{"hidden_act": "swiglu", "positions": "rope", "rope_theta": 100000.0, "train_tokens": 230200000}
MLP neurons of a small language model. Each row is named by its layer, matrix (gate and up: input weights) and neuron, and shows model dimensions 16-207. Each number is 500 + 40 x the weight over its row's rms, rounded and kept within 0 to 999. Numbers have three digits each. A neuron's up and down rows have the sign that makes its largest values positive.
After each neuron's rows, "fires on" lists the tokens most often at its 100 highest values on Wikipedia text that the model never trained on.

L3.gate394:454502473567485534505488475451465523520527436452473492469528497492542449462510510494570557537524564506581496412533459518476457582495468528536473495595448491565493501438527498433569468500495502497422455560520497506480547459494558522506526395463508491589484425532474538478488441484451526445505457535462536513493545518441529494511497466519457465478518534599548514574513491580466473493486505509506554551526470450516529473570498532507496497441530458428560503573478542424509504537488466492480458505520479467483461499534565463487546537534504527516472520464581467523487449463528533571
L3.up394:519495548554456481527456508479535527520470459467498566537471474461473472554511521561563585526492568535474468472520497547418422522503469488597482481521500504575515496447522541448549542503562523467552507445502496424454553514510485566543496462476498510457512432536473501557509547479494516487471466488463510555529483477493493532485454519519486466450518505576517533577492488534556498539487490530501513495563491514510517479511476489485529481575511406511570499482498539543546459548540549547489439553538532409519467510524558465485500513528525472515532541486543399525475517500487572476
fires on: "son ", "or ", "ale ", "as ", "ore ", "one "

L8.gate7:534517505485527514502451518520500477568516441484576517430419477572489558482432423555496579530572442551397540462563499518585534507484453511483457498506596483475527467497575489502501451534456513549599495499519471487472516484558493546539474498447509549547522452477495487462543540516456437446550465519469468451497531491578470528483535536488582463476529496492475464508511417504551496502559472454512577502545544545490581530481516542512504473498521507509471567536533435527482534540473537524522598518521435541470466494528502510440595479446545493488542579532427578470513557512502505592
L8.up7:470484509506496488494466556491476543517477515507469458511514453433562507472528481477447556472591501463529577515536501497532540466393532548526578485408412435571476469420503499490488442495491452503502496524567505476537545506484510525512425516542462507510517439386515488526521477525485473483467512502432525483522565500511481564475507478460439571435517471507534489501476542422488512484581512471467521435467539476479504504482489490525555489461450480553452539530508505533479492523517486481488518496508518437467470487612526550463574532399562469492569531436425382411537537512495517546
fires on: ", ", "ent", "et", "leg", "str"

L9.gate260:463511519575508451497528497499491467548460522522575478496510562578522532546436488486529512423470440568462501435475432510436560487483506547531464472500491520558525557507559474519547544452491514504558489492481418447465534465481517482502523421482524506577468505544533626486530406534524451469507437511480503610483510504501553524450500504493499529541464526482531522500527522455473444435523494536493504460503461532474485446506525515469515540450502436537518440536435547512464493509452526539495447505522449476508499438521526468537511422537545564495497461470451486561472447475508557502
L9.up260:567550445440534465438468583472493566524468522416493441525550451462491486509441493531475445532463505515464466482511460472484589495570546482523448441485520470482454522550505527394532548483599521467441515509507553437463516492482466455496588517495516506573408523484484534489532484485484458482547501482486542516497513499420459477523411521540470499479597537476533501534526518534484461490534494516499470454516505551456467468454456464480561463521527478488621455512468465532504526451470479496537470548543457532521494512539528469462529442478535485525553508496476508547469530462527417486
fires on: "th ", "one ", "-", "son ", "ad ", "en"

L3.gate334:427517399538502547508518497556537494523521445509605522547456533494456505543467513529554486439499484522464501418533517456425445511506478466493464424440452491540450518496514499525534491471422475482534449446460439436514480548520466475498541533483500523464474530517492507516471530587499468516543513501520471563468476490528444379471515499483513595475540613504460458571530508509554464476482515536534503499450508580468465554544474511489506496468495443573487470565488516539525557487427531530501576490471449509515445494496473494514425514521506499448487503458488479411490515487483408451
L3.up334:498471470471435510553464494428573499557486504492581491438567417512506579454497569511525451576521465500514493455555499453485543485483520471535490422475541508539507557575544460468525525483369490461502461493517498441598544580513483541486420517597442517487442506532504527539481490491468549582439511434495475543510521461472522555502421454449463490457514432483432523554480568492540421562564487485527522485440503554495454480505467528485489473506548515499473500505513479582443475457534469487470517488476480496507443531484491413484490477468513462475491568513490498420489560504415474463
fires on: "sy", "gre", "Ad", "Ed", "Andre"

L3.gate274:488547497494585546523471577514468487534471511488448480544455499516503551524479483551479543478575510519487551477473514445469536593526522475552524503537517428542548508506551414511522547504394465527548461489472451489537521440514545435495543526523437500478412505488516513429513544494477441524432449458534486458446461461479528509496523507493553423513482454477533501461436498517475489585489443518468522472509527475486514496433503511479551593506540418508465547476483497522532510532483444512514533452473461512479515527465564486455559437474485536567460515489487531482487478501486504512
L3.up274:437529502463553491580455500484507500537411538490466536493554469469550503560496479543476453510489507525397551440473516425469498577511532465528516381466503436528558516553496448488501470493438517535576462512500517466485496447519460483437453584514529469538479497446491524537509500416527451500491508417421442508483504472441543497477462534509546461544465495510542424495461497550428505496470443494463558456522569524489474512447485569458530535517488461545532480483468595566488522424479570503435509471487502560472446510520528515455543478506525513475472530478475538458481509477498568482
fires on: "ers", "als", "ens", "ins", "s", "ors"

L8.gate236:510457420533499488564578457517435504500503510537535544528515491458518502491542542475512531491516581455504483484502516484590517446527542589476482559458504498520536539492491573469513470489541568562510507419510486503543519541519524544528533531441482510477464432531466487501537517460531480481506487525442535508529550574432486570444500625453521443551484469532526472517559446471469459451548522489516472517475432419474497457419551464437462481516468449575471441501595511504475544485600465573482449553496585477492486558506542472496533511459453466526496530483500532500459436560468595495
L8.up236:552583495521440590482540487489490498486521519473553505477505448544450492491526558545465476477568490508540544459458545503539524482411474509557465522513447492537611539477517491494455538518546564475479539472509487523528510513544499468449441538424490528486437533517524469425415528508545470510516533522475576495496484567530452572485471454496466509547509477546456466538535467546468446431534427428551534498545512528536552500507570455401555436499493464465463473471564473403502467492505488530517529531461528522464561550531526550452548498546477463453557462489449496510510505487437508412
fires on: "th", "s", "dr", "ers", "ong"

L8.gate354:480510557524498467516533507557454500504479570485536490509437467461495523541459505520492547487488435516537549532430512468506484476538494517558491447571447523503448539468443488523509550500401543471464506521520533472482494478487418478517499459462505479497465528451530520486483493452499560504488572490535513508565470476516466474577531461525581519543514413473504580438450482452507514500471537481455495471559447511486507448497488400464489478485478505481468501475510418519503549481462556496483475513510506478478467481511512560454477504500469493502452554567476569425475557556462500601
L8.up354:508490484443548539538563556494529505524546510510463509445486541504540531458486571566518544545543470444450463530476484543551549553528511454553478530483487462444459471530462425584524462486428532522486493490520547453534423468510465533540570480421569463467427541437405525480569510465521444540542504475530460480534457442431442451513448489441546537508514467472493579398514444471503544495564490457539453503513494517523511506479453568496445511514437462520501496513512547423498496445510468503557486497568449477466467619525480518447468445521461493554518474526487537545498463590457500431
fires on: "s", "e", "ated ", "ed ", "w", "it"

L2.gate310:557519452426536486498531560538507451513486572531439523496487448479444495496507514581489494470462475471556602501516558558496507468431431515515482473511473478488456446528516609528510476482512433493435455457543535446533519480455479525511493470564428519460566551497463469538512547412451510466472437523468516433475498527488480473539475473470515551492492576494468503560545516526428525538546446506517566534545493480475441472586484516496490424473441521477450463516444531549451501528497496452503487484491428457473482491512480552485513476402466502495455434451562511483465524562446438488
L2.up310:435556458480496483441498495451504475459549586504453522448541539507483489471520507490512480554504516488481533470464502485482497532455439476498487561528443480472528479548499579538446492479551467507442469521470513574501441542500549486491542544510516461511510457502548498460516525387473502488529483598505547554542517545511440512516532490534506545470600471540509461488416509495532435451453436518530455537507486553505550504523533515353476484528484493504518540506506542546459435441462507539454461491467586474462489540452476471482480470401461522494501497495569587548450562508524444507
fires on: "Ar", "cer", "ar", "spor"

L9.gate211:477513512526494510494502500511477488471454413491469555520448505455522475488468506508584499513495579513498531534435474391491479559488529515512562519502574453476522518479537538597467541445406518468490492367567488536451475538513465470544566495484530532529470447480482496523492449534462536489487410507461462507460529486502551553503543490520481507530450427506514524608492549434523567484482450492483534533521576441490441519494609577534510536467529520567535523547511548526510555496492501494481449493481523511487516473526519463433454505504546493500524601543461430503522449533476502512
L9.up211:541483520473605430453488551496518519541551490462498495475465517539476543509471492598503481469483459485467561490542530513578466414426463439535507482492494534502512463498523445479404464468575518437536519461465420471482467488491516531477514472493571482496493553551515518500507534495561531446515501512417480508575483429592543457521448517532512464501467455495499487569584472466557559542493514568574455516471554459496494489496454492512513500498507565516482511486405546533493447492531497563559528482457420467503549441523450541432518555519456435508465495425491520544508510518510547466
fires on: "J", "lad"

L2.gate228:538460511522440553513508433455503401511505480541504457493484477513528490521499506602456556557556552489482407464472503452559476538455512511520530494542495498483530492633528452497539490542528515482473468475527501465494509451548506498492466472484416466490504550530542511518451514501506476581468481540425546409505505467415573569477526526509501505519479477482441442512485489534523506536523564512513492537470503476474544455566520388503494548465479463492464492497433515552530434469543455527522490546539480518478464521512437486537470524457481526469556513484484525450427500499520498556
L2.up228:539495501546533564523501492469531522498528485495414465508499520526495483463496531611508506582570558517459492459444493463503509455455480567534538419524522436507497493547507502475520427483472412481392420568516459545496504486535533509451491486494459448541562538454478511526473563493484491498556508507484545486516488496465555471472529505526537489411546478529445435525474418566514558554447494464524517521506523473472590520454445439547511581437564486516476528565491577470549490567521486507439581444477577511516484487522482523527558493546551573447539500531412563491511505473517557478
fires on: "0 ", "als", "s", "in ", "1"

L2.gate196:525595559449524477529577558531501441505472506473577520503476499446471400505543424485417492463508452489532481516442518534542516504488435433489500541524510550498479528453530496508467496444529478536486495454592447545467503459509473524427407590548475532518521533543509482548483445545505491467485460546491460500507528532480498537450477578482477511409534493560499463478506510505531456528480467516479480559530529500512491445559497410482473522484485548482537474612515481575544489517515493508504502540562568534463501578518477579440455489541452428541501507517522458564524539474494453543
L2.up196:445541531447534477494592560583478486507470499465527519497472485475524440503549479533436453434503498474526473468463483490530480552490459522488507509552564517458477503449510534424478519501494473526470492388511485532456542513493473556496380571514480505520509501507483468588435499448526485470549497577477496527486473539473571493498541589500459492409506488566491441499526494531582515524548470531485553570527489555441494429524457409485527513526490455425508448563529480497555468499525526531574461488506535567471516495486488576503472534568503472540458511461486478520479549568478478510
fires on: "Japanese ", "French ", "Nor", "Chinese ", "old", "Braz"

L8.gate506:512541512497462461536505565538519482552527546538488505473523529496542479447429552524486536497566524492462436490480430540483505559535488557546466516502552574423469486505519444537526468533535522535464533548449521425548497566441478458581541462509501516518480483450526535463488553503524527542447483528443528427502502464508500501524508463491483572531503473481431467541541530513512512566580457420489490514555506552568477485495484503506510462480479523564414539551450451544520457518521466480557499485556470518522549472466449487488515518482507492556531536483471546435444478501499496490
L8.up506:558449508469496558478490539534483521544519574543433517491493471501533496464434444551402569473538465441473456433487492534507556470545532531492471456530520484541493532471503496512490466493532528512535516487416480443513491497501510510554448438457528466525503454468549439480447454509520533463525516550525542546538583430479446544431464505542518491468501513490425467566464499454533449545606413449518540569460540641526542445487523505506534525539425417497409537472518554483461515466495458531505546491522524528549558434475481456500521487509502467538439454530498463548523493556483513515
fires on: ", "

L3.gate207:551530485439499466536482487554504496508488423480525504518490525541411455501525481529491509479505545533542554410537540516511540503541483519565545557465497517435433513538550491463513485537483432510446380438556527455554573494469516484520476566511520463474522507497447564526474505547518584466513466515488501564503495535494510457552497521519526511569532553457515464579464496442504597496488552561536488517516451474460441473591481491470445485466585512508440476439491439504493461505506520467482541411477513522522528545478512454431498466465510488503423476444443530425440446523542463489
L3.up207:506508535506478541507566461540504487433493471517523549499481523486491470560529463458517478437467457440475473453538531515441488577532570496502519498503497516534453469545462471459546504554491527454488442517474520506498495483572494439540476530446574428390524509578487537460419461521507536538529452547455470501504555501530508409484498515493551450539485529443487503472442493425509482433479515511583557547594443465534556534514434489523490487420567510503517447529522468584503512495463553487486468442502500491545495589528522524479467509505565481534421526508504544527457445561561471441
fires on: ". ", "als ", "year ", "made ", "ID", "nation"

L9.gate163:551522514510480466532481595548489490507427526552451514529373494434518537533482503513500488467527478468470468494468488503513603489549437501467497462476498414491416532557480504443509539479470500534421503491452470507463506460541504489556487601502534533490498486453485517456484499536514515479463511487497462550493467489520505570511502436424548457572502535513524476555511426537604527555523561495525488467458456485516536554533454552620483514477531481498478498441529496519480578533515509462449545540519431505506500476418464470438515466468556489504486513506483452520494480464476466445
L9.up163:544538544504576534486481532506478493503446543558484560486488476446571538475426531459513512510554389530476528481477510495523562476477475411477493514486540455495534487510497525445502616495478465536540476431468458476451444476499525480499502558544551454461487465511571523493524447546526512539459516626496464444486446525491559543531515468511517598439500552508495508520509501448479445493519474516545508499489486539452493428478485508480474511425517508489475523462509551520492397518527509454497464566465519504523496506479506514496496537506553530483487604544455443531521483423484508561
fires on: "was ", "202", "200", "199", "195", "201"

L2.gate91:518547516458472445475472493539486453610600527552566515453542496480573463552437496472485508447537487521444556453493476462542493543451527523508514517483518477482661478500523489513483510529415571503459490449506523432581529536478494450396500461450492458475511454439460513528418529501475494511473532500535484512459525525415509481519491536501539549507545507564500487468495472460528592553452545497522504475496476510491475465527454527518455479531551511515487470466468494474551513489566498433445489566517489465519493466532495516494423522510547465546537516537500486565527505509447495536
L2.up91:537517524506490550501514522463462484504427507435539392535470580506501519443452499505497511524423518507502445560473486582475485502446495520467565532473479464425448480505499538467561550520513497550495460572521472488489522479536440522567520468566556494579446455499562524516543506455502466520518465519521514497486543562558521476512583484468524594486471544485467466533523565452487516498501463556502567514559496513507497569427465475452534508527476476439480429536466516591439515527440544577535501457514422445540523490561584464518497541518538466505509490529529489476541525504516444505
fires on: "is ", "are ", "as ", "spec", "der", "a "